Part of a small language model's weights.
Training: a variant of Adam for these matrices, 223M tokens, 7309 steps.
MLP neurons of a small language model. Each row is named by its layer, matrix (gate and up: input weights) and neuron, and shows model dimensions 32-159. Each number is 128 + 24 x the weight over its row's rms, rounded and kept within 0 to 255. A neuron's up and down rows have the sign that makes its largest values positive.
After each neuron's rows, "fires after" lists the tokens most often just before its 100 highest values on Wikipedia text that the model never trained on.

L4.gate145 [129 113 154 123 125 137 128 135 103 142 133 148  97 128 109  88 128  64 128 101 119 142 171  95 102 134 103 142  99 132  97 140 127 170 163 131 141 146 114 111 128 162  94 111 104 155 105 161 147  94 146 119 112 138 111 160 118  82 133 125 112 144 153 146 127 115  90  97 119 114 111 130  73 156 161 135 121 100 155 158 145 113  89  89 139 144 135 147 105 150 144 157 155 111 166 152 132 126  92 154 155 132 106 150 156 146 100 132 101 103 114 135 115 135 144 124 123 128 153 105 102 159 131 185 125 116 127 109]
L4.up145 [120 119 127 212 135 102  97 166 179 150 198 134 142 146 109 125 110  82 127 106 129 125 161 103 114 109 121 119 133 125 124 127 124 151 175 154 140 137  97 146 114 131  93 176 148 118 168 150 142 143 145 134 118 153 107 127 102 103 117 110 128  93 129 129 124 148 143  98 125 112 153 113 128 126 196  80 152 166 104 151 125 116  96 155 165 141 133 123  83 178 110 137 116 123 127 134 169 110 124 138 136 105 141 129 143 157 101 104 174 114 123 126 124 146 124 132 125  78 127 126 140 122  85 142 118 132 145 123]
fires after: " s", " S", "c", "s"

L4.gate142 [ 86 133 109 124 107 127 162 151 116 142 125 132 128 112 115 138 157  98 103 114 123 135 169 137 167 143 119 167 105 135 117 116 147 108 152 141 119 147 110 146 143 178 139 141 145 108 143 134 163 132 142 134  79  68  92 123 131 102 153  77  91 104 125 125 135 114 125 113 136 123 136 122  98 154 128  75 122 128 129 178 113 141 117 169 150 116 183 101 130 126 144  97  66  93 138 110 145 134 148  90 123 130 133 140 121 123  91 142  81 141 154 109 136  86 126 130  97 128 115 112 113 165 119 167 171 107 159 137]
L4.up142 [108 110 122  99 140 107 126 144 118 145 138 145 122 141 113  69 170 122  99  98 122 113  94 133 164 103  96 112 113 117 157 112 165 139 172 112 139 155  96 123 118 118 118 144 158 131 119 149 139 182  91 128 158 172 110 167 169  89 135  93 110 159 146 110 114 126  82 114 123 143 151  95 130 104 106  72 122 123 165 151 113 176 149 144 129 151 135 112 155 113 119 170  97  87 147 116 159 148 146 124 128 141 122 113 166 122 137 113 125 140 165 108 133 164  95 123  68 105 110 157 147 169 110 136 132 142 156 107]
fires after: "is", "es", " v", " V", " d", " W"

L2.gate43 [164 127 123 122  91 127 111 100 156 112 144 105 140  87 138 167 155  92  80 116 106 132 132 105 128  89 118 114 116  93 137 106 103 122 115 159 121  95  88 139 103 124 123 151 134 117 129 137 116 124 171 108 135 145 114 147 126  79 128 121 114 121 130 124 122 149 167 113 147 110 140 132 136 156 110 133 117 127 151  74 121 140 183  89 102 146 108 162 119 129 128 144 124 152 157 149 142 141 136  79 137 141 141 111 103 110 123 129  96 117 106 164 147  95 106 117 112 123  83 144 142 117 112 159 151 151 153 117]
L2.up43 [149 123 122  96 126 137  83 131 167 110 147 130 145 134 174 133 110 128 134 131 110 139 173 173 145 124 121 136 146 101 158 106 126 109 168 156 104 108 150  95 159 100 164 164 145  90 140 155 118 140  86 130 110  93 119  98 141 117 159 127 162 117 162  94  90 112 124 101 104 113  88 140 154 105 124 118 146 103 121 148  93 108 116 149  93 114 129 137 121 119 145 145 122 118 125  98 129 140 155 113  93 151 146 135 125  85 139  82  91 156 114  97 116 145 109 138 118 129  87 125 127 146 132 102 171 118 125 142]
fires after: " w", " W", "e", "w", "he"

L4.gate454 [133 119 177 104 108 109 150 108 107  89 105 137 126  88 101 118 127 103 108  83 115  97 185 148 148 143 102 192 133 124  98 115  94 136 139 125 152 153 103 143 137 134 116  91 145 164 130 156 115 138 129 151 153 155 119 119 159  88 155  83 114 159 152 121  71  93 116 134 139  86 134 142 132 132 155 142 117 114 163 131 125 199 126 130 119 157 105  95 193 139 140 138 123 109 146 138 142 115 104  82 129 119 162 117 121 143 129 153 123 109 135 125 116 114 114 159  82 116 185 121 130 144  99 140  98 144 126 140]
L4.up454 [ 93 121 125 136  99 170 110 155 131  86 138 189 169  84 137 105 113  82  98 131 126 107 120 152 176 168 149 118 152 136 115 142 152  97 117 138 124  99 117 115 118 137 135 112 131 146 158 175  94 119 101 135 135 129 158 110 148 170 106 133 103 105 129 114 147 127 173 145 139  80 161 113 111  87 138 119 135 124 141 152 166 148 157 112 137 140 135 131 138  76 118 110 140  75 107  82 113  89 127 180 128 162 179 111 130 121 130 121 148 131 120 136 144  77 127 149 161 160  91 142 156  93 125 116 150 112 154 175]
fires after: " m", " d", " c", " l", "is", " L"

L3.gate223 [140 139 133 115 122 135 121 129 151 126  74 172 164 139  95 125 110 149 129 165 132 105 163 135 117 153 112 189 155 116  78 135  99 145 165 162 133 151 128  99 120 108 115 163 120 105 119 137 173 134 120 143 137  90  72 120 118 125 130 138  77 140 162 190 108 110 111  99 110  59 118 128 105 141 173 106 137 118 125 139 122 113  96  67  91 108 146 115 117 136 160 109 122 130 148 112 132  79 151 153 131 128 121 138 176 116 125 142 132 115 110 123 128 109 111  82 132 136 124 162  95  92 142 127 122 153 171 162]
L3.up223 [144 203 146 114 128 135 103 115 114 141 160 115  89 126 116  90 123 116 163 169 174  99 135 122 129 122 145  98 112 162 108 155 121 131 106  99 160 148 119 111 102 152 119  88 173 133  92 119 129 141 153 122 145 119 101 136 129 157 105 139 143 122  80 134 123 135 105  69  88 140 118  69 142 146 152  94 139 167 123 134  90 136  83 125 137 115 100 117 147 122 165 121 108 149 143 141 128 139 137 109 126 174 125 141 166 141  87 113 162 133 121 120 113 100  77 107 109 163 141 142 120 179 144 111 113 121 128 120]
fires after: " s", "i", " S", "j", "im", "u"

L3.gate582 [ 89  85 107 153 100 124 105 144 105 120  89 150 151 151 120 159 108  98 126 110 161  95 101 161 101 113 126 132 135  75 105 124 104 143 131 214 172 105 100 135 131 131 117 108  88 131 179 127 133 118 138 152 146 166 132 165 162  71 109 122 104 103 131 122  99 128  98  78 131  91 104  79  97 116 135 126 106 158 117 120 116 166 110 141 154 116 100 135 121 119 147 133 141 169 138 130 160 142 142 165 151  88 118 128 161 105 157 138 112 146 124 150 139 117 132 126 152 118 148 118 144 138 106 169 155 133 125 140]
L3.up582 [ 94  98 146 118 147 123 140 144 100 100 134 163 116 126 143 135 134  95 112 104 117 141 107 145 139  92 141 107 182 104  64 146 114 138 115 150 156 141 116 130 121 126 142  33 163 145 150  92  72 115  99 124 144 173 130 138 179 124 145 141 135 115 151 133 152 106 141 150 149 144 101 106  88 121 112 118 125 166  85 110 134 118 137 155 132 118 111 124 119 153 156 106 125 125 152 115 110  93 146 129 128 119 159 130 117 147 145 152 134 148 147 140 162 161 145 116 135 156 117 158 101 115  90 126 161 130 140 104]
fires after: "o", " G", "ich", " c", "g", "ill"

L2.gate559 [114 141 125 135 108 135  83 138 143 107 106 211  96  87 124 139  97  96 116 133 135 123 132 100 145 101 130 101 129 108 110 132  98 136 127 164 127 133  89 133 144 170 127 133 158 140 127 157 135 180 135  69 107 101 122 126 102 108 106 139 122 136 147 147  40 130 111 146 135 114 141 116 127 108 109 100 154 119 136 136 121 118 159 177  88 122 132 177 123 123 110  95 133 108 151 147 130 165 110 119 132 131 114 148 170 107 140 117 143  87 115 149 125 172  93 110 146 141 135 159 139 137  88 108 118 133 124 140]
L2.up559 [108 136 138 139 138 150 111 122 141 117 110 159 156 108 112 169 151 133 148 133  95 135  75 157 105  91 106 132 128 110 134 133 122 122 135  98 143 150 141 115 163 119 124  76 144 111 176 101 167 151 153 114 144 161 137 170 135 150 117 154 142 128 158 111 108 108 132 161 161 179 121 149 110 125 138 172 160 138  67  86 181  88 121 143 109 133 123 130 100  88 125 134 145 127 142 147 130 134 141 120 112  98 100 112 159 164 121 134 125  90 113 120 136 144  83 130 148  89  87 176 105 112 125  91 119  80 130  97]
fires after: "em", "ur", "c", "an", " M", "m"

L2.gate655 [105 132  82 165 157 120 126 141 125 123 103 137 145 138 153 103 156 158 103 124 144  94 140 157 123 111 163 113 151 120 102  95 100 157 102 149  89 109 160 110 154 123 126 182 139 124 115 151  99 105 123 148 135 125 130 118 145 124  99 132 107 169 129 120 158 128 143  75 107 103 129 155 114 122  96 140 133 126 150 111 127 166 119  96 116 114  86 115 128 146 115 159 118 126 157  86 113 148 148 152 111  85 161 128 109 113  47 142 119 155 139 113  86 140 147 108  80 167 147 132 130  84 133 112 125 107 158 153]
L2.up655 [132 103 122 107 117 102 133 110 129 119 132 128 101 146 106  79 123 129 184 112 123 128 145 164 135  85 205 114 129 145 107 154 129 152 143 129 122 160 136  99 107 129 111 131  74 156 104 167 130 157 105 188 129  68 156 127 114 145 132 123  98 124 135 131  98 154 127 148 114 129 151 165 106 137 131 114 148  96 167 140  98 153 118 145 121 125 119 116 129 114 134 180 137 135 130 162 146 142 194 151 118  87 131 140 140 110 146 105 116  75 140 104 125 121 179 139 126 131 100 100 199 115 122  65 115 106 107 149]
fires after: " t", " p", " P", " T", "ak", " sp"

L3.gate19 [119 118  86 111 127 152 137 128 102 134  86 135 117 136 113 109 145 118 123  92 150 103 116 160 133 125 137 126 145 102  72 104 152 201 137 104 148 108 142  92 132 129 107 112 163 131 155 107  77 182 159 133 175 153 154 156 153  71 137 161  75 160 179 137 140 139 155  79 121 153 132 165 143 142 146 133 126 154  95 117 110 148  97 153 128 158 110 111 118 129 121 135 158 153 152 104 151 112 179 148 132 128 114 120 135  89 132 119 133 101 110 134 117 119 115 114 130 144 116 118 130  86 164 150 101 133 161 136]
L3.up19 [106 141 104  78 127 125 117 150 107 144 135 108 104 132 148 107 130 105 156 136 134 105 102 127 149  96 151 114 111 113 108 126 162 162 138 113 137 127 161 155 154 134 140 110 121 163 174 134  89 161 135 149 167 143  86 126 142 104 118 126  79 131 101 153 117 152 149 106 106 129 168 169 131 125 118 127 130 127 136 122 102 148 104 169 142 160 111  78 163 114 151 121 167 148 135 126 142 145 135  55 147 159  82  98  82  97 100 110 145 130 106 116 106 122 137 139 154 151 100 141 106 136 167 117 151 116 141 109]
fires after: " |", "-", ",", " and", "|", "."

L3.gate137 [130 123 119  97 109 104 144 128 149 123  49 165 102 117 169 112 151 128 130  79 118 148 113 167 114 103 149 133 117 101  75 121 140 124 111 113 103 110 149 112 128 136 169 107 162 141 131 129 106 149 135 114 121 141 134 145 156 150 119 112 128 138  81 146 100 126 146 117 168 105 128  92 125 120 149 150 138 182 134 112 120 139 102 135 146 109  88 104 115 166 134 149 120 141 127 107 161 191 136  75 122 118 145 144 129  94 148  89 140 133 108  87 149 138 124 148 102 157 136 115 125 106  95 154  79 130 135  95]
L3.up137 [115 100 152 131  71 115 101 162 137 101 134  86 127 110 102  91 109 136 128 110 101 153 149 106 193  94 111 155 131 131 158 125 156 177 157  89 140 143 140  83 107 106  96 158 101 122 114 146 140  92 105 130 120 163 113  82 157 120 138 149 109 124 124 143 132 138 135 151 113 125 109 133 107 137 130 128 129 129  71 161 186 121 120 124 154 140 113 130  79 146 117 119 127 129 159 126 122 121 144 162 146 133 146 120  86 129 138 100 152 160 179 127 117 102 161 116 108 138 122 119 137 137 138 105 128 126  91  99]
fires after: "r", " st", "l", " gr", " r"

L4.gate366 [118 153 142 116 111 104 136 131 128 127 118 142  89 167 112 137 113  93 125 135 125 132 106 159  89 143  97 128 118  99  72 101 137 118 120 148 132 152 114 112 131 157 129 139 158 109 130 124 121 132 109 115 129 146 152 155 130 107  99  55  88 147 148 137 115 108 109 145 107 109 132 100 126 140 166  95 123 183  82 114 112 141 111 120 148 144 124 121 161 114 143 159 102 124 131 150 179 134 152  90 139 132 132 164 132  69 123 114 100 145 111  98  99 120 119  93 109 129 131 151 106 117 102 124 153 132 171 157]
L4.up366 [137 150 146 103 119  49 128 100 142 127 132 144 143 117 184 111 173 120 120  76 156 144 124  99 134 170 110 142  94 158 150 163 125 116 134 132 117 138 120 132 135 135 129 148 132  97 148 136 163 150  78 103  91 168 149 105 109 120 148 159 146  91 166 148 109 121 103 129 111 136 112 115 116 117 159 101 125 128 120 115 144  93 115 140 181 128 113 143 127 127 142 132 121  77 100 103 192 112 139 182 119 137 164 119 141 155 129  91 139 107 140  90 171 118 161 118 133 154 175 137 113 117 110 110 146 128 141 113]
fires after: "r", "th", "d", "t", " gr", "n"

L2.gate32 [126 125 132 165 105 134 140 100 109 111 152 118 161 115 107 101 154  92 105 121 141 119 124 151 164 139 126 199 167 134 103 113 109 168 138 141 160 107  91 148  90 150 127 100 123  96 148 159  94 172 105 141 125 122  97 104 109 105 157 120 123 159 107 112 146 126 109  96 153 127 125 123 147 126 120 143 135 146 125 133 112 146 176 175 113 159 140 143 153 117 164 124 157 169 169 136 125 117 162 113 116 106 121 118 107  97 120 104 123 110 137 168 139 116 114 121 105 111 131 109 111 146 120 128 136  73 152 154]
L2.up32 [142 131 136 129 165 150 143 124  94  79 156 136 136 143  98 129 155  84 104 153  96 135 104  95 146  84 139 148 100 111  93  91 119 132 130 131 121  87 126 135 139 161 127 150 131 119 105 131 134 163 113 136 143 119 105 152 103 121 121 126  81 105 100 144 136 159 113  85 145 146 152 140  91 174 125 107 116 109 144 157 123 117 151 168  99 149 117 124 158  85 148 107 168 117 118 193 124 145 162 112 141 117 115 123 103 112 145 109 152 179 110 135 140 138 150 117 101 190 118 136 133 172 122 118 157 117 144 145]
fires after: " |", "-", " G", "|", "\n"

L2.gate421 [121 142 109 162 111 132  86  97 147 107 161 120 111 138  95 123 112 111 154 162 174 139 106 141 143 117 122 107 129 100  85 124 118  84 129 153 164 137 114  90 110 153 156 155 157 124 119 118  70 119 179 182 132 104 106 140 176 108 112 120 161  86 116 112  92 135 103 151  94 106 123 109 107 169 105 165  82 121 123 149 131  99 111 129 144 166  93 135 134 157 112 130 142 133 152 173 144 188 113 158 157 105 114 102 135 140 101 130 144 146 119 132 100 110 136 109 149 142 184 127 155 133 117 110 129 125 150 129]
L2.up421 [110 141  73 111 127 149  81 110 105 121 129  88 142 143  91 106 110 123 139 123 147 109 102 105 143 125 164 127 132 142 121 130 125 120 137 139 140 129 128  70 112  74 148 136 140 145 104  96 135 153 116 123 164 156 168 172 145 106 134 107  85 126 157 130  60 101  95 107 103  98 102 136 130 162 136 137 123 109 130 146 119 124  97 115 163 150 172 118 159 124 100 111 127 118 164 144 121 185 112 171 108 127 127 117 162 145 119 128 164 141 116 130 111 104 146 108 114 152 159 104 129 116 116 126 138 163 122 107]
fires after: " Com", " S", "om", " s", " k", "re"

L2.gate159 [166 163  88 110 131  94 126  84 139 126 149 117 127 152 139 125 125 111 131 115 152 119 162 111 122 103 144 154 137  86  68 106 160 129 140 122 105 171 119 100 118 149 153  98 151 117 141 153 137 162 118 168 149 124 138 100  94 153 162 135 105 145 123 150 105 145 162 129 112 141 140 136 123 111 171 109 143 188 121 113 109 123  56 120 112 142 148 130 181 178 159 107 127 136 141 151 162 167 144 102 121 105 167 130 144 114 113 122 169 121 157 109 124 107 113 153 129 136 134  95 131 144 114 157 130 129 159 116]
L2.up159 [123 131  94 112 128 106 135 163 134 141 120 192 118 155 161 120 158 130 119  79 156 111 144 125 161 100  97 100  97 152 158 107 142 100 138 117 140 139 105 130 122 145 134  77 108  53 115  95 156 122 167 133 120 118 161 130 120 119  90 135 146 116 156 125 162 109 159 141 119 117 144  96 143 146 121 156 112 144 123 131 146 145 122 168 141 131 102 147 144 132 144 168  99 104 137 115 111 160 137 131 133 130 136 163 133 190 128 109 127  68 122 115 168 153 115 134 138 137 128 106  99 123 131 122 133  96 146 113]
fires after: "en", "d", " n", "r", " s", "iv"

L3.gate396 [115 126 121 183  86  77  83 134 141  88 128 124 130 179 103 116 146 155 134 148 137 138 134  95 166 112  80 160 126 154 137  84  99 118 117 185 137 131 127 104 106 149 141 114 131 137 137 159 151 137 136 175 155 100 168 116 178 122 139 138  97 122 128 137 103 139 159 163 102 125 125 134 146 138 134 108 106 139 107 150 124 110 131 111 121 140 108 112 113 145 177 107 170 173 126 140 146  85  94 174 180 150 150  54 113  84 134 120 107 137 116 105  92 120 123 124 111 119 121  98 164 107 109  94 145 144 124 158]
L3.up396 [138 201  78 107 133 131 112 118 130 100 152 114 148 143 102 114 162 125 125 111 107 122  98 123 135  95 179 130 103  94 121 131 136 125 144 153 179 165 112 114 106 111 112 117 139 136 125 118 144 134 103 147 161 122 129 124 144 117 130 142 123 142 117 105 104 159 140 111 139 128 170 138 140 130 156 133  95 123  97 125 158 112 115 153 133 118 131  89 131 138  99 125  88 156 161 120 102 121 157 139 146 125 147 162 128  63  93 123 155 168 135 146 122 154 103 115 150 148 117 163 129 139 194 116 131  73 109 144]
fires after: " A", " S", " a", "A"

L4.gate579 [121 124 158 138 127 145 111 134 142 133  92 160 131 114 108 126 107 136  92 131 118 135 124 135 184 118  90 141 109 172 150 124 127 139 117 143 165 126 122 100 131 111 129  95 119 154 174 154 125 109 138 142 132 149 112 133 139 143 142 140 148 138 147 130 117 112 113 110 154 122 136 143 131 167 154 113 161 147  93 160 114 167 135 104 123 144 127 107 136 104 145 143 162  79 120  99 149 112 111 111 101 113 152  50 128 187  93 178 104  98 129 126 144  91 108 111  78 147 156 169 117 135  94 132 165 108 144 163]
L4.up579 [ 95 150 151 143 110 137 103 131 154 110 118 116 172 151 119 103 152 113  92 122  83  68 147 129 142 132 158 131 123 159 144 120 139 124 139 151  69 108 103 158 131 145 117 128 144 113 151 194 117 150 113 143 122 130 126 111 146 104  92 138 109 160 135 146 134 100 122 127 130 146 128 124 147 104 125 118 126 126 173 104 137 164 123 101 103 144 145  94 119 107 112 122 122 129 130 174 157 121  98 117 135 141 150 128 142 136 127 133 135 129 160 142 127 140 121 144 102  92 172 149  66 169  69 124 124 108 167 133]
fires after: " F", " d", " W", " w", " c"

L2.gate307 [101 109 100 171 125 124  75 136  94 135 101 139 112 166 152  79 144 142 118 135 118 108 107 120 123 114 139 146 152 148 124  99 128 136 167 160 137 116 114 129 113 104 157 136 115 162 145 145 167 104 153 181 113 106 132 124 140 132 128 148 107 146 132 135 129  98 126  86 125 103 134  69 106 138 166  95 133 164 170 127 133 127 131  95 134 131 122 115  80  98 139 146 108 181 141 163 152 138 144 196 144 102 150  98 107 133 134 151 130 136 117 115  93  96 159 117  82 151 115  72 128 125  96 155  84  86 104 143]
L2.up307 [132 122 182 151 130  89 145 160 127  73  94 167 121 110 138 138 168 111 162 151 124 118  96 101 125 110 146 108 133 120 155 116 138 142 121 106 108 113 117 134 133 132 163  99 104 127 104 163 162 141  64 114 115 105 145 168 117 123 139 149 106 136 101 107 144  61  89 171 113 119 159  80 125 161 131 139 147 123 140 136 142 156  87 111 106 145  89  68 130 134 119  91 122 160 147 164  98  93 160 167  88 114 148 159 110  93 120 139  91  89 155 127 125 119 122 101 132 144 107 119 148 168  94 103  89 165  90 141]
fires after: " p", " P", "l", "re", "ar"

L3.gate671 [ 64 142 199 149 126 131 117 157 105 131 132 102 132  77 131 106 145 139 112 148 136 112 174  77 135 137 134 172 133 114 144 124 154 142  98 151 114 120 141 132 113 130 106 147 157 161 148 144 129 134 124 139 149 128 132 127 129 119 108 125 105 136 153 126 144  93 160  84 159 116 116 113 116 147  96 118 105  92 138  92 120 130 115 139 121 106 149 170 117 116 169 157 102 125 181 166 157 142 133 150 123 118 158 147 134 156  79  84 150 109  84 141 117 126 123 103 109 157 141  96 119 126 140 139  69 155 138 127]
L3.up671 [121 175 109 160 123 129 151 156 140 123 151 118 131 177  97 101 135 130 128 154 114  57 134 106 119 102 129 127 130 154 133 128 122 122 130 155  93 113 134 109 100  91  99  95 149 121 130 141  94 154 150 182 102  84 150 118 114 148 111 124 100 127 156 144 140 141 150 148  58 128 135 122 114 122 131 120 118 145  93 166 101 113 108 129  91 100 110 125 120  93 105 122 163 126 146 140 115 123 167 170 112 138 103 111 144 108 129 124 118 115 154 123  97 136 162  91 154 130 107 149 182 105 139 103 130 139 105 139]
fires after: " p", " P", " t", " T", " sp"

L3.gate510 [137 140 118 150  90  78 118 133 118 174 116 142 118 124 112 151 170 126 115 113 114 161 126 131 108 110 100 157  92 111 121  83  93 122 138 130 136 106 137 128  73 151 129 119 140 144 130 153 147 115 110 150  90 119 106 141 137 141 134 127 134 165 131 133 125  87 145 145 151 125 166 102 123  92 172 120 110 167  93 141 143 125 128 180 156 124  82 122 171 145 114  98  84 165 133 121 111 131 147 149 123  98  97 165 155 146 156 147 140 172  96 117 124 106 109  91 127 144 147  72  86 102 140 141 107 142 116 158]
L3.up510 [101  99 147 124 132 155  94 104 137  86 125 117 138 136 160 112 121 147 125 145 160  91 202 106 124  97 119 179  91 122 111 125 133 136 124 118 126 126 147 134 132 128  98 132  99 109 101 139  99 146 131 146 141 127 128 127 113 120 158 139 135 108 101 134 123 121 124 130 137 140 150 130 132 160 107 157 113 163  72 112 138 191  96  95  93 109  96 118 127 137 145 117 109 121 126 111 144 130 127 120 157 117 157  92 161 116 103 162 134 136 133 130 107 107 143 153 144  93 145 166  98 110 165 172 167 129 148 107]
fires after: "r", "l", "ust"

L2.gate110 [126 147 102 160 107 125 137 125 113 172 122 123 104 162 116  82 105 125 105  97 101 118 110 123  99 104 138 131 160 116 103  99 111 135 126 149 136 111 124 122  65 162 163 151 152 108 118 120 136 167 121 128 111 138 165 123 148 116 122 119 117 133 137 157 112 138 105 115 115 109 122 106 101 147 139  99 124 129 168 167 111 124 113 118 125 164 136 145  86 115 150 128 114 102 126  89 140 118 109 148 134 123 103 125 158 104 117 142 130 175 110 164 153 107 132 153 112 116 118 125 107 113 120 143 129  92 118 145]
L2.up110 [141 160 103 121 154  99 133 124 153 117 128 139 100 123 125 119 141  96 166 205 149 136 139  91 129 118 168  92 148 139 154 156 103 136 124 105 104 147 161 130  94 133 101  97 141 147 146 137 172 129 105 125 145  98 124 128 151 184 137 124  88 107 132 177 129 145  89 171  58 149 121 130 101 149 110 147 117 104 139 154 159  87 139 149 165 136 151 176 107 160 165 114 128 143 126 150 111 116 113 181 150 117 145 116 132 149 130 136 151 140 122 111 112 131 185 158 150 165  93 124 209  93 139 120 106 131 120 152]
fires after: " T", " P", " Z", " S", "i", " B"

L2.gate100 [145 139 131 137  84  97 163 137 124 118 147 175 140 108  79  94 137 133  93 149  57 119 122 133 126 163 147 139 141 137  92 135 107 173 149 122 109 129 118 101 134 138 160  92 129 122 148 134 110 127 116 127 147  92  84 142 125 135 152 140  70 145 171 144 137 146  97 105  98  86 124  94  57 113 166  86 121 168 134 174 136 144 116 172 139 127 139 128 133  87 133 135 120 111 147 115 113 167 136 141 175 125 145 141 152 132  78 119 158 104 161 125 118 154 129  72 123  92 154 124 121 153 129 146 119 129 150 106]
L2.up100 [150  88 138 152 127 189 163 104 111  86 142 168 105 137 137  90 147 143 124 128 106 160 112 161 121 122 121 128 142 132  58 135 126 124 121 139  87  89 120 138 130 146 137 144 151 141 132 132  93 139 112 131 133 147 106 131 158 145  84 134 112 112 126 163 155 139 109  62 108 118 139  98 158  89 177 108 114 151 120 127 124 120 127 136  98 114 130 129 118  99 144 134 143 146 135 155 157 116  99 118 140 125 152 107 134 146 138 141 155 106 105 143 134 159 124 138 119 103  91 153 155 122 147 120 155 134 175 104]
fires after: " s", " tr", " t", " T", " S", "ec"

L4.gate527 [124 149  98 131  91  98 107 127 138 105 151 175 111 136  70 104 109  89 122 148 123 160  94 154 118 137 111 114 138 147 104  98 110 131 134 162 151 127 107 100 150 107 107 156 148 118 175 109 144 132 120 152 189 123 117 129 137  86 139 123 118 128 164 160  95 134 187 120  83 129 142 113 111 182 116 115 119 124 118 127 113 111  81 114 103 159 133 163  95 115 169 131 124 132 130 119 121 138 113 156 162  81 152 110 152 123 104 114 140 129 110  91 125 144  90 128 115 121 139 151 127 129 141 131 154 148 147 123]
L4.up527 [146 146 115  97 128 126 153 102 105 110 128 162 122 110 125 111 106  78 117 128 134 142 131 137 130 136 139 101 101 161  76 148 114 142  97 113 174 115 100 106 140 100 120  99 136 112 148 105 149 129 116 150 159 108 126 135 179  82 123  87  92 111 173 189 110 153 123  91  86 117 139 136 110 175 167 129 130 104 136 123 126 129  72 108 125 189 129 171  92 115 135 141 133 143 140 172 143 162 122 132 157 150 126  96 114 149  99 103 135 112  96 136 103 124 110 113 109  88 113 135 154 184 147 148 114 152 154 116]
fires after: " S", "uc", " s", " G", "S"

L2.gate444 [121 127 151 182 107  84 117 129 158 119 121 142 164 142 142 171 148 104 135 103  98 123 168 140 151 108 120  76 116  95 134  99 124 122 113 140 179 193 146 124 130  95 130 140 149 151 144 174 143 148 147 166 102 116 147 156 129 121 115  83  82 136 140 142 147 112 119 138 139  92 171  94  95 119 159 121 105 125 133 165 134 140 152 107 129 128  99 131 139 106 141 113 105  97 142 120 147 115 161 125 137 108 128 133  95 131 145 129 158 101 125 145 163 145 138 124 150 120 135 171 116 104 119 161 142 104 119 116]
L2.up444 [128  95 141 139 124 103 125 110 112 164 133 116 121 127 112 155 134 110 173 135 148 166 104 134 118 114  87 134 146  99 122 149 107 141 134 126  93 111 116 124 162 140 154 133 139 127 112 102 115 115 123 122  96 123 173 110 101 154 108 113 146  84 124 149 156  81 165 155 113 113 122 172 202 105 116 174 170 108 140 108 130 107 145 141 152 126 107 163 132 119 142 161 129 164 124 132 114 101 156 131 145  82 131 106 153 168 157 104  99  98  97 133 138 146  56 112 173  85 112 136 123 129 139  94 114  94 149 166]
fires after: "an", " M", " m", "on", "C", "at"

L3.gate275 [125 153 112 128  86 139 147 126 145 150  84 129 163 104 119 116 117 116 106 110 143 116 116  87 155 169 111 125 105 135 139 146 108 171 181 111 130 137 111 144  99 139 128 101  92 129 156 124  99 128 114 153 147 133 126 171 100  93 144 130  93 110 146 128 105  79 114 100 141 139 132 132 161 148 142 135 116 105 118 142 141 152  87 120 114 153  71  99 119 162 125 158 111 135 126 136 144 130 156 106 141  83 123 159 140 101 132 130 106 124  97 132 130 117 119 126 112 128 140  98 108 139 140 175 148 150 125 100]
L3.up275 [127 129 150 103 133 114 108 120 177 120 153 158 132 140 165 139 122 188 136 158 137 128  92 108 132 151 125 144 135  96 118 129 125 126  90 129 103 137 142 129 107 126 121 146 157 161 139 144 107 102 102 136 196 122 121 158 109 138 122 148 113 123 112 120  85 111 118 164 132 141 125 131 133 117 156 154 115 138  89  99 149 166 125 147 155  74 118 150 146 159 142  71 125  98 130 141 163 117 116 136 150 137 142 116 124 107  99 154 166 170 151  93 117 115 120 126 149 133 110 183  87 109 135 142 144 120 124  85]
fires after: "r", "el", "l", "est", "d", "2"

L3.gate453 [ 96 163 123 193 133 159 145 136 112 110 100 140 139 149 136  89 192  99 114 172 120 139  99 106 123 119 122 177 145 121 151  57  67 138 113 163 131 102 122  90 115 133 114 112 122 140 146 143 146 146 123 141 147 126 155 125 148 104 153 143  87 117 137 164 141  75 174 146  89 126 135 160 114 105 123 139 128  78 111 123 120 116 109  91 162 152  74 138 107 153 156  98 117 137 148 133 132 124 144 154 173  83 163 101 166 127 130 142 142 151  69 165 119 107 122 123 119 135 126 125 119 122 112  97 107 131 118 138]
L3.up453 [156 163 150 118 123 108 139 147 149  95 100 121 126 138 112 142 128 137 109 129 147 113 120 157 193  87 161 144 120 117 149 126 164 138 148 175  92 117 121 102 147 102  93 164 120 172 141  94 102 168 143 182 122 108 173 119 103 124 128 154 107 114 117  71 105 144 117 138 109 103 117 122 124 172  90 119 131 102 119 149  93 142 133 117 146 147 175 122 120 112 134 159 134 100 113 138 134 119 129 152  78 138 140 129 144  99 121 123  89 103 115 126 179 141 145 122 137 155 105 127 143 107 152 138  92 118  93 160]
fires after: " A", " O", "A", "O", " T"